config.yaml
n_layer: 9
d_model: 256
n_head: 2
n_kv_head: 2
head_dim: 128
d_mlp: 1024
vocab_size: 8192
activation: "squared_relu"
norm: "rmsnorm"
norm_place: "pre"
norm_eps: 1e-05
positions: "rope"
rope_base: 4430.0
rope_fraction: 0.75
qk_norm: true
attn_scale: 0.127
bias: "none"
tie_embeddings: false
parallel_block: false
extras: ["capped logits"]
init: "normal"
init_std_qkv: 0.0362
init_std_o: 0.0
init_std_up: 0.0362
init_std_down: 0.0
optimizer: "adamw"
lr: 0.00212
beta1: 0.9
beta2: 0.98
weight_decay: 0.14
lr_head: 0.00738
grad_clip: 1.0
warmup_steps: 253
schedule: "wsd"
decay_fraction: 0.704
decay_shape: "linear"
final_lr_fraction: 0.0
batch_tokens: 65536
seq_len: 1024
doc_mask: false
train_tokens: 326400000
steps: 4981
dataset: "wikipedia_en"
MLP neurons of a small language model. Each row is named by its layer, matrix (up: input weights) and neuron, and shows model dimensions 0-127. Each number is 128 + 24 x the weight over its row's rms, rounded and kept within 0 to 255. Numbers have three digits each.
A block is one neuron, or neurons of one layer that tend to fire together. After each block is what it responds to, as a language model described it from the Wikipedia text at the highest values.

L4.up43:111145105122103126160136116123134117107120148139125126137122142122129093124098153134138125146169129129179159100105109140091101142194137119107127161149106132136107145094132108125096105096142109064154115157149115114125137097162083126131116140149127164155118095119134171116093111126103114115160146136148136115137106144136108148119149091089111085169118155140114129133142173076115165109125
L4.up45:100141098115127150124140118133145093151111089143148141126126144113103113129138105107142126124163192091110092094127102117133115129159144165095170118149113116175164107081099165070140098077102144125179115135120141155102152112114093082141126138141179096165128095107103157101136121120165120144129125135149133118097147194135154144108144083136106132125126176134134140179171118153154123090113
L4.up148:119138154104106146116114156135139087134118139089101167120153184149119095134128128120133112137143084139125148162118083145109135146200106135126092146160106129189096117108095085121134068124123122134156163099154156159166146124176118096123162136101143131140095096153122124114124111078115142143133095092145109148147148150139109141097138134148130149111117115147136137114133173090106112086102
L4.up324:133159179120157124159136144126144128136120105130095125163111131165090132117105110117149120142175112119132118163101085138114116141183155119137099149178111086151150084115112153102194110142157122164144138146126143120105139108115069123153149157087138167159143138104123120120121128118124128100135133123093153138121190130156168119104133159144133117106115095169095123139179135133163154124112
L4.up420:130156134076128163135164110118158136095123067165085161145104093143186104100098098119138102130123158139180124164111107122100119142161108145131167155140137172158100125086124116130074107083117116105166158117161145132132119116154114088166117124150134108141140084122129109093108132118100078145143080121144139119148098185128134155103132078119113121108163138142129107121144130164068138151133
L4.up508:133134108128124130146133115132185119139132122138164124131157137120114077152112140114145152119150160113196158118067095119129119146152136161140144133104129130137116064115142148115152123090141141148168105156111124150122123105108112091150101107129116148160115117138127133120083134127121101169183153132117171089134178121137148121125162087112130105109135100123064118119148143128105147141130
L4.up592:138165123092103120142122159106144121155092101141121144119124167136131124138120077092155126123157119101159152133086100128129122126124123119095137143145120097172130055128130115096128130119103090119121158136147155140123140096153075114184124136159148108155137112148109149131119130125099133174072115138115135093086142127141134145102134105113135140098176094125126110155140108138152155127143
L4.up669:141143101187113115121154076140129130132087128143131109161101140115118123077148130157154126136125145064167116094122122102128143142175118117118103157123131122121142140084123165095166126140100097119147140140149114165115147118133140086119148175127133163167128117119065146109100100158131067180160111139145159084102163163105135135137154086092133075140174136135159120129132116107126143080119
L4.up738:116149101061121116158142115124071120135161154103139132167131088125167126149103105117143092137170148143169138167140109131104123147118111152116126120162136098135132129086086105129157133117111108130133131157150136107118152108118078127216120137153141131151130135115126140095110121111107128151138135144167102118098177141157165128104151120093136149089088170146107100154138142138147127090122
L4.up753:109138132099135141154160175142153146150106114127112158134117142095122129153117131102150123144142107156130123160116102124084086132173136145121140117166101112139126129097144141113134085110112112125157120102134103138106144090133075112147140112107144134151118118116110118116131108072106106129089130101137128136129178142129141129094160064120141138090177105147163126141158122070168142135117
L4.up758:152126093085115150120153117179150136117095140099097133138180123130123095133136118140155135152157119127114136129118086135151138106127158111094135164124088112109119121123108158102144123096086144120133145114174125119118111126118161172116091097114183121154114133176139147132100124109139106169130172151088154124148175128137111087099132117123123089124119188176108165159150157119120155082116
L4.up761:109117107117105167148121119133162141107118116105137139169147140172118118133087157131159162168170143102163130148108092156095120115182125147123150162128115131190099109086128129138111126118130126101136103170190149143101152059119124092136108071116132114143125071134115145103097135130122135151177122122123138099120155161131131148101150086097118116127155125131061136135136110133122117117133
L4.up773:115111105117118076143165086077116145109103089140131124153139156152114149147150095108132123103162106129175170136125133127119145141094143095113090121118147123152146129126084114141138080112137123131177081145166122096123136128129111096127068117121115116142113110118133112114119106125134113177146117137092159164098147143131138148125150141101128166130087166106119157122120125158146118112100
L4.up904:136136097110119127130097130094134124091102105187124138158123119153131106132106099128120121113147161105180137130068099136127101097106143119087124140104089112162092095089092144133136084112108149149115131137135186161089126087145076116139080138151141116163120124108153156083114131130132137137172147159092151098159163146150126104091144090112105123085096155137117116152124142125117158123149
L4.up917:112139149131121121139163141159126129117121156086108140152130155112104121113086141059157141110142152095133132132113110126145082154137104139102135110186090093149108101101120155098106115117114107126151146123187181099130158119136101066155131142091122149185121134118124120089099105120156122153157141121122147142133143128159169125085164056148114118101129160156100129113107111109135124095123
L4.up973:130129087083122168131124138096084144123131124122130146122122096103089112150125152123137158143179166114179124131083094134121121121161150120071163103085123125178114121076078128080114111111142178108156123144124150104128141085114150098128154092155158103144128123136107132079100149115132132126157135122088131113087184107163101121114188134105139150162082119152103137127135097105106128119110
Description: Wiki section heading words. Words inside Wikipedia section headings after the == markers, especially the "and" in titles like Early life and education or Distribution and habitat, plus table header cells.

L3.up131:133119082143133131142119185122145114153145125122111137128183147145105117150121112114138126124145076121140167124092120146122092112151115154105161131134127116147162118090115141089115089127130137165155131126168130150161136171162166154140156120097118112135141089136162212107164135102126147102136125170117108112133119125127126140084136099104101140164147160127136168137113196086156146123156
L3.up326:129135121093086168168206164107143169132157085152115140135113163147103087124089157150140128148133121128119164119142067139116071157121157137114146101156112145130138090121149092098155084118118093155113132161164136125117134114135140150146114134086132148148127129123111156126104109099159137162081130122141140121159111121148117151117170111124122089143069119124103181143145098152151149146138
L3.up699:138129149086098117157145127081127115118140129137147136149137175139092148135088119194102148121136108099125154110115099183100112137125154107137156146137102153131151112141131128140137076108100090171149134151173115135146133158138142170131130102102133163145143083130182128112111155121111145171093142085140115132113121147113139158110125066100109134145141118184099132133172156134165172156141
L3.up961:109147109078117140170143182133123114142160170144109168156156165198052146209112120146140110104136090118126152111088102118117080142175127140125146149157130119167169099102132104149139083109118117145150116147177140138141137120108138139118130096096129170148157148160127143093126113078144127115156141144128125140141132131124143111111153112098156125128154150163137170157120180124165155110125
Description: Comma after fronted adverbial. The comma closing a sentence-opening adverbial phrase, usually a date (On April 15, 2013, / In 1941,), just before the main clause's subject; also clause-linking "that" or "When".

L4.up73:119168136146110112139114103126116117151134111117149142110108183151115165151123145169153150110125112114155127132141156137097160126092143079153137134133153134122125149127072121126144116118134129158132088130139143160135156127118140094165118159108162105099137115065115117089128111110101128151084119130095098154129117136148167119097123156114105120139149112092156119139075120120121143096159
L4.up79:105167143134087084167146116143125138083139138140118135161145135163144131150149135141144109097153135151134169119141137121109102050084115126108142117096105132169157170121104161111113137109133157121185136108118098100150143121137110119162121093130133147127146119163104119151091082127117118142080114131127118147159122115181094116148124154107100129130081171130119137114122119175142155137101
L4.up80:136151181146145171115130108148104129154085126137142118187135151123137110071129146167083133150112142079161122107119140146152171117112121110111154145113051146160125126112093154148100131147140135132166149134164107158111117105158098132122139147152120107212115131117159131142095082130134105127134128126146144127125128121130120119137134133149100125139127167144136140131143098141124115107132
L4.up156:151147118139081173162192115123106081119075155152114127172120151142144175109136093106157123112111150152168158114109090150150150126116145112140119142126134165149142135129125110157131093140137080161197103142130131159109148134122124107131164136165137119169138144144115138147110106143103089152123087104154111155112166126142158188127142106118153105135176152175112128107134114090156173149159
L4.up315:159130137123116115141118142147119088113104133145137118180123108098147136203143105125137113137174180131171099106137127114126162117126120088118101141121132150175177132135134140144112141132179116118196169181110118169122145108109073120129133100134126129142160131146132116102151139106110098118143100128160090090111098143161140156171102107108162096090115136107136120115122130160117125133142
L4.up410:131126151125104133128082125100107102116109125174108157162103138144158122114083088133118106148147115112168134156130154121126137104111152103126128131146098186146151094066100092135107107095099140104138145139141107134163162085137132095145146102119135070149132139108137119130110102128114137131143085125194166121104132155167142094094148093114092136118147160111113135123122139154110179146135
L4.up416:174116195140124133142144102076122133111106111138191130148133107115160128150157103116070180128117142137150155083099128138139107116119133099117099156147128125118138124154127133168132152125178092162136136163124106117107150122132104145178112093126138131138125140118101132146118064141128112127150124134154130127105156117156092089160161136162123118152120166106119106132160105138137123132141
L4.up456:121189165124109166139134149129092091135120109166128132171138134137144129149139122137121109142162120163203111129124144120135126095181168104123099155141125139171159159131116140163102105138171113180232121162133100135142154090130122100125124112134140151153145096135142126101145131127098111137128105106094096119106139099147102120133122073113130105102146161097131170134159126149120161093131
L4.up476:117133162142118126135126164169134143106105120143130124137127199106135124135115132125144132130147118134145139123115108141130151168155130093146099092181114088103133129158140107153134108144107103153122127126150165177129162117099143112162138107119123153113118115098113139116135153131125094153116082111151118156164141092152105167144117150099088121139148177107139097145172093114148170116169
L4.up649:155147182141110132141131094124107110102140141135115151158126120157110138144148117158123155115140101161133148117119126133152146112090117100133159156109166124140127172149139149181091151108163112118203132148122099106120151142116155111149133129129146138133144131091112130122124145135134071134109091102147104147135106078176128144125134151140123083145125149114082147141125126147136142117167
L4.up714:134146099136111177168129120101149143116150138116137122176112141133132174141116112135108118147117099132160099135125129124151130123144127118153130160110141127114093158160086116150126114159135121119120143113113134131090160073113139124146132163155129135134120134101152125148192138136145133206109096089161126115156152122140140178124155090140126136196117087164164145127110091081158129160113
L4.up737:083145154126096165142129101111075100149142100178136135160104115099107114117118152121162136106136180112130111156118152134138115090114095110109116135098119189162174153106113147162140120153123090127146106146099147106128137095139110147129121145137154167128101117160168071117166156121129146118101092129151134065135109110154146099124123106141116113138178132107167139179101161145087142110130
L4.up789:130152127145129125116106128130092092114116129164200120183090115103144110127140101158136141176117148126132115126106155145143160079154137106126107142124093116156155136108098136141119120101098123143204141155120146127115148104141122126107151131161123177123123100117079133146133136140115113129119154138162113123144113136131085133171127121131177083147157135088164157171165173151140169123147
L4.up802:103130111132135125119140093124151098116129131125205142146125126150079136147147150123140148122132120135130156150091106146096119121122135092155150083173142121167150158151120130143152136089175133128122126149143127112085172114093118108153159117097127134107151125128092134114148119085119073150145140179155101146105114107137127126154156144143146129146120149079135155123176163137139146135127
L4.up906:120123140141102139136178131157127113153091152150153112129122168110108160119118143150154110124111112112149170157111123110116102145121126114141169144136108119174151155121155152167110126099144150135177104127147133141088144101140098152144144100137136129114149136110115117136138104099095085231080124119188126122123113106134142137128069138107112112121129152121141153126110100117141149116144
L4.up935:135157145107074129129128081094135132100127141152130136119135124163109135143082128150146167095126152128141102129075106122149163112107132153152120168126093174176112128144121090155129144141079153135136132156132132137104164086111062102129103106115143132096135102142158112166164087137140114115124113147096091163092162115152073084119104106096121135152126139153112107146118112111124144145135
Description: Last word of names. Final word completing a multi-word proper name, such as School in Central High School, Squadron in 34th Fighter Squadron, Korea, or a surname.

L3.up161:124113111120129147116147148170146140099109103130132154139113137126096115122119160130150153150173116117166123150127064128129156151149137134110097123157126102152113133099102122134129085126192121124155097105125129157142144135144088093128140170114179165190128110110071163087118150092097122161135144153096110151105168123168130134090132114118136117162122143184131119174130117129151136083137
L3.up418:101131109081124113125114157109190160136115102124129144110148120148118103148115126107169138145228102113130114122077153125136113136148134087097147146141175120138128105147118107085154119110142162125135085147137150148121187108165117093129121128108195140132184102139123114103137151119142126151126094113097119113098139119175125106116126160074126094111107147159144150152120107095118146150155
L3.up449:113159152060099110181122132145131146116171103125129183147136161142094134130110101104140134131175159109146125132142115115118145127134137121096130135138125108198154117110146145160153110101100135138180117083115141116153133143140107141139110128097156157099133121136119142126117135109123130159115125170112086135161122180142135115100140105147128073124171145124124088156099130140134112063134
L3.up467:122118088096100153168117143134130123116114097163121150150118116118119108102134152149106144136163150098114122126096099120130095127173138136106142150116100091133154125100104157096122128103128101123191103134133133199143157124094149121123126137137199152141135092097091140124152147128118131180139097100124133136088182130126134169141163132116145099153144076127119118135156121144129142123157
Description: Wikipedia section-heading words. Words inside Wikipedia section headings right after ==, especially life in Early life or Personal life, plus History, Awards, Reception; weakly, sentence-initial subject nouns like company.

L5.up276:135136091129112143161155154139138121149141114150127132152095170185119123117115104132129177160130152101135129150121087095104118141132107147162132109141089095146169120131117122126132109123129122112177117135145133099098142132109107146159124122129132128180162105162133127112134115137115114157142130114112074165130142120123150086105151145115135138135141134155143124179140133127132118139136
Description: Paragraph break newlines. Fires on the blank-line newline that closes a paragraph, mostly after a Wikipedia lead before a heading such as ==Early life==, and weakly on commas and relatives like whom, which.

L4.up22:130109131137096158129098150126131106096138098165122149169129115170132143108128171097094113129153150132140155171146103128136092135146102146139100158089111136142100133121136120145121126145122143131148160109137157161119146094117143118148158119107122113114128117139135137094182133123125137113140109141171043142148181099145111166141123110142111128144116099139118117155152112119111159130125
L4.up102:160169158118142112142147153095126064132096130128130140135134132104075138087117139131132159117140120122178122099063119173146114114097163126060145137123125134149122128146119161132171096122141132137179151200124103109101117110100142138148126142135144140108129084146113124131105138113137112126134118170091108138122131144122147144144193141108114117113127098156160109180184132093166153134122
L4.up127:157138130094112147160122130174120122117148106154152140148159146148122111063127134120126140134155151164135135126095169126147144109097153134105153180165118105116143148116094168121104141111111094131126155120144136119090145145117139103140095095165129114135123114154197152112119125086129100084132104107162128145125160122121137126145150145107067099097141136142137110169151130146146171128142
L4.up130:178153166113114189130146099103117129100101096131167124147130112101101120115098128156131132129129138121135111154112116137140105065124136089117137122172100167151127136147094127149182154096149145167147166152092104143100182094104096095156116117129137116122161146121096121125114116148114148127120138160099125112093104116142145121118130143098108127148171160115142159137157121156148140137151
L4.up220:141140127101159114133123188111077108118139153128133145128131124136126134113130138129084142168134102149127099101146093133108142136128119133108118122131105133122123141137113137103134082138136115138098149123109143110141102116131132128120132132171125145142140073144098141120137141115142112110113087130094114161161141134101138128151151139134131118126170091155134116175171126130110147098124
L4.up398:137157141124129119152123133157133091106102115131121154143125046114140152127125132130178140119157153101149136117126106138182070154126114111098165120150114098135123125087130117118163131156146183133159156108126085138123137110100079110154161101134147125137166124126113131103147146099126133131161093131129119126105144125106118132135145114144103153137134133164124127173147165080128122119124
L4.up445:117096101112087139133101173121117114124101088145135190150159116112097131155107154132130130123140127143128127131084123153117106156119134124047131162100055124144131131095146106127140080129128158147121133121125111169095104110151101138112134113127135116163129116111086168114134147105147154087148143137119129138161146108092154149144146141151095129141126118162168127122138121109150198152132
L4.up487:164152070135102113122123154100074094112148138149139144161079147124084142132100140178103148136135131138127115122116154116131125113135107077114115144118145205141134144143093093126132116137110170138138150129121162100135156111144139118114152147176134084109119126139150103087117121110094151155156140160161052138149124129146116145125118115105143140166134105144153119177116129068148152114171
L4.up490:156109120122155173161137148097167153103134103121153148148167118114122143133128133158085137132116146143179103060119102101125170088124169124127137110105133119128105131147120139123106120127125091126098110092105088156090178107099137105135070148106138113115131097200175142115122091098128045122124138138134150148131138093118166118134140109109132116126187091103111130134152123129115196143162
L4.up494:147125111117117157154164121136170155148137136103119141116104155143093143133137117163148157092112139150186166129113096120115137128122174146110106145175161145119117148105092150098132131112120145129158116137098104142081150115074118092121123127136124096115160101139108125127122082113091114133151120098156071162100132147142135126131184140111134118153122107133133142132156085132120143145108
L4.up570:141127127068087145156131153093112116164141140149115144132128143126100114129099112166104165117155147109169140103130075133158147124106166160104171167129138146169161125105128106133164120085116104138190124155130079130178117108106141100143140114128140138132107156152148125096100131128137082144107120160058099174148124128129121111109169108094149093135159091144086126149115164126171159148137
L4.up616:134136123123140078105088148161129126112110106115153147100161118119083134138149090133128135149167192128127122090102124130088147094111134118125139131141118135167111134159102148113121126119166152121119169125078128115100132125099091160117137056124154098135154110142142148126138142072151069106093155163113135140109177127094101135166116164101119110139125132108143108140172126136145144156090
L4.up638:150152082116150118128120128128136125142110109164139144142091079095129134144111152112155171129103134155118129115158140128116101146105182155120164078146121140121145103106111149131128100124159181126129116119130184130133148125130116136147088114143119153102142130105077117114150128084137155151143123147118129113124133153125171148125181180135116149139167139109153109130143130082116137122159
L4.up735:133187133107102103136101167116147159106077156160135137158155128103124136141124158139078122121155129154107136121099123139134123105119130109109142167105132146134140152146118137095129121126137149112152155145138140146131129138117129118142141112136123149144125066147137101122147134082148167116159121140109086097140172123099143155102187155132125165116115158126127125148163149140120150145110
L4.up842:165144181104129131144064116138128147154099100118156133182151099148092125091084185141153117134148133147143118117094120109118136110094153113131107124168135129134100157119073176115114126143123176132171100128145167145115135139127108090131128116141126126139153131115140117123148131110142158143087114128101137133143130122140113090135137139120126145134071099128132116160163114125143095086137
L4.up880:142122074096133110135133169138122113164147131143129142167137116082102149114118144151155156148144154171163098113106196140137130082124182111102102163136093122128087123131128203145136080137113137172132156144099136135097133176108094149156106095109138150131163103153145115103133106099119113142124089120146102078129137128114106087152130130077164123127134092155149178132189166117132142161166
Description: Creative work nouns. Nouns naming a creative work or product, such as album, single, film, show, book, musical, mostly after "the" or "a" in entertainment articles; sometimes the first piece of a word (ad-, mit-).

L5.up141:159133124129135126125134151120108149130150101118114178204125148125081123106111112134074158151158096128127132136088110145131158128126129145134107145157141089135123156108122148108132154124114115117090122146168123124129120112122126113123092107124125160129125104148152113154080090085102086102143140113148145129111144128157147126123130097122132093119186137154110121137152153113152202146155
Description: Anaphoric topic references. Nouns or pronouns that refer back to the article's main subject, usually after the/this at a sentence start, e.g. "The song", "This book", "it".

L4.up132:172130120078109125120171131148132130183151115145111130121122160114110138129109137101065173162118114129090124131116108145149174163151115138125124106131043136133159139123145143142148106073136137134156097159156129066108132124152166129134155112105136179122146128148144153169153134111129144167119142137147108089102111152146078096136150094125109130127142102159178153134158132145183145135161
L4.up146:131086071142128117123070169104173100115088141134122138139165133152099136145144108171144149177110149133137121126095084110121120117168122113129138167165145143124149150114117075103143121116108137193130131168160146150129128086136138139104100123087142142129149104144140150103145105134113150132125123107152072158151091154092149128141127132107103132120155150132126169139129156120196133149155
L4.up160:087196180131149093151134159149135117168115135112145138131155154131096127103094130143157150142147162147112136176079125147135120137130206123116140165159127115147129165086098164156122157136140176136112126135135109102127151150125105115124132116132164149115179105113130116135105112101153160127100105153082148125083132147125116120175148135127116111112131123163083123149170129119169163110148
L4.up180:103141159081130142145155171128164125108135085120122127111137113109111111113054137136113126106166090154128136102144092141135104095150134135092126161106106141142138103181151157122131134129103132142144142111111108141125144130100094123114103149098177131123146123207162113143172157099103152139167167148106099128117141113104091113139120184115155131155124096139203130201132136099134179123111
L4.up193:141160136143149138166122120130142126142148147112108143133144135159117122158114095116131110149150131111155124139094120134129121097171163118065121131168138082161127139132134143133152157138139116150113140127111114128163134136107118148130142114135148148094114115173141133145120084140116110115054124165076160148118130138140135093119162112129133076139104119175107136179134112123151168156153
L4.up246:131132129132138102155184121107152138144164117146170134114156139142092163110142119125120210126127152125118111110081120137130117122105132134103144096107125102151119111180131177162137114095140121100112133117117114105101136128069105152169143114089140172090140147096150147118166160116145118094132143139113171157083136125186110142120119151181140069113119111136139115140151127084171123129143
L4.up271:133064094125118120130134132073161134093120129135106132160118128115112100132147137123129160144163156120113133142158072161148149168146176113113123134113103182121128126108124087090134127146132138122161132088150092153132132131156157117123105143105157121166129144172121124147138149099077129193156086142121133127091132128125111159163153119086151134155107182167139142160141138158164153118126
L4.up317:110179109107115121140141160117125127141128128170163128135132117153067076125125115158135136156186092087139127124081073136099085137158148135126112123137079128175141117075119162123134135145138105153120176180109085097108136117151120152138142138095146133130134134186105143142126137101130135107130127147094164185109141137147124085138154121094156125108137139141117130151096148143186145145150
L4.up387:085146184129138106111150101137141132132165136129170116155132135121122106141128122140105151099123151122123172116105098147128123156118180106115160157123133138123147151063130155102126156102095137164153151149130095123160131127135134147146140131131143138184129112109099158123142116137164137174158121132135166161131112155122114127131140101164127131121104073161145124146121123118117137136185
L4.up403:140122113089075118131093193114156090133120115147127184133158189152111094102098103143116167140171111139114114106088068150135128148171095127114133130121129144150131079127103129104153086142112114145112165158141128140157144102123139122150143154113155129131115128136118146142133139121124134130165111145103109121127152197134113097103120149106113097171060140133057102113156149096152160130171
L4.up507:164223147129124143144152145104118144167164158153155158122128171201114133144130138112099162118128138098142156166072143133139138137110115136119134141164132112222172113144134124150166135104118135132173134118103089087118140095104112127150115161105146135105160133152130099112167141118139120119112102136116167155080134144130119095103115132120117139049121123119158173158122122132124131097118
L4.up590:116148103104119137141125103125148104157087145103153134122155144096109115158099129098137138065122133139137185138131114189088124095140141118147136139143107128128099117172107169108109130155112125154125148129091136093135133159148130114121120131102160169161118133138131113147123117103152134153133136132128135198129134139108105109163132075148130114109148133141119113119123171130148189142120
L4.up618:103145121068122109130090165126112139153139106109139164151134169178079126123104137157113160148135087152131118140093115134100084129129126100142164113173166079177131119075084139112144092118109096117125111125188118123117156106118135138127174162105132144158131107150121170089125124096128145143137135170100130134097148165124146112144165115120164115114116091136144143154125168125146142117099
L4.up676:105127138116096148166142195096120153136123148130155190119157125157128163132102107106154173092150160098136131157099123122136107110123105132123148121158136090140106159151150131086151156133103118159134133088120094120126144102086134119137137114069140106138155101129091115113111138144141109172163154153134142152088108137142139102128154141128135128127132123118140147149155177117128159150111
L4.up961:124156084129133089146165136111159106117100094106124106136122160142129152150131099151108124122143135148114177156155081149095138117101150121133175147166132120139116101107093144130142110136096117152122145131163131105132145111163125159143121141115145132112103107155165180088106095055125142156123136106099033105109091169143173117106147104118136133163141093175123103117146096091121118130143
L4.up979:153140122119143143129142172142135087103137135161137126139098122139082144126139118139126118136160140060115129115093104135136097066167143123099136129160133097157151164119123126080114104119131147156158166140115084125167134110143144128137142091091129157101127123133087171088161118106083109144096113128126120152101111114132115124157189127085164089134151143145149107152134130150150141128166
Description: Sentence-start narrative transitions. First letter-piece of a new paragraph or heading (Th, F, Mo), or the end of a fronted time phrase such as "three years" or "2012,".

L5.up221:102190190138122139130134134137115099119150145138173119150144093115105109175123166080093156130127123155133120172047126130117124104156117136116160131153111102175168136134105097133140089122102151131154145124143123171131161093119119133156106101130140145110154128114111147161114072097139106153110135118119130146113144121163131117096116100126126130125128116102138145154145154151155188120108
Description: Proper-name completion tokens. Final word or word-piece that completes a multi-word proper name, such as University in Harvard University, School, York in New York, or a surname.

L5.up845:124152086139131101146181140130147150124082114114098153165123130136161094125124124111157131162102139110174153097142077139119126171174180116125129165148128114113142141104136145099197093133117144095129144099139148147128129132172094111112151175134144177155114130132108117112105119110114156154105140151116151105096138145143113149122158078125137083134104121110134145166129140130159150070092
Description: Wikipedia section-heading words. Words inside Wikipedia section headings between == marks, like life in Early life, Reception, College, Sources; weaker on paragraph-break newlines.

L3.up115:125106117108135145152106148129127107141072146120095147151109103142117129113147095142133146124137161158152149162112131114136121161120106058031117144103077067138145113120122135115167140128120144132155152143087095084134132135129076122119137129129139139133155122119121125116180115095104169171172085166113137109112130127110124126161155161129122111157165108141139145140152142112119171123162
L3.up607:140148164098145126146125142107167081111118145110122154121145092097112151119124116115111138094126131121146158129120122159159131102094147122091150096156121145117126171112124148132120107101153174122162133161119122115106108118109101141145091135116152137107181100121135143119183114122135152167117125120151103158138177152122126129127155161124148179125120148133125127162160141153118117103117
L3.up665:153117134114141161117133181095152136171138121116100161164124100097095139135130097118103185109121127169111133118101091157115140149167157150115156112130098098162135150141147139097118091095122133128123134139130103124125171106135149124149148130182145174114155087125141121148181136096134140154127131120121119132108144141110156121121121131089134164165143100120135092142164129124152171119136
L3.up756:128128125108128139142063171148117123174138119138117134127139150130085151109096106150100181096130095180104156140055095130118109124134130101135148144157128131123112183134111153160150135114146126145142165160135161116140154115086125116128142110129127128108158136160095150141153077098117170135134137114098079189127165136158160112144141144144166176151145137148154112160133130146187143104124
Description: Performance and work nouns. Nouns naming a creative work or performance, often after "the" in arts and media text, such as play, score, film, game, song, opera; weaker hits on other common nouns.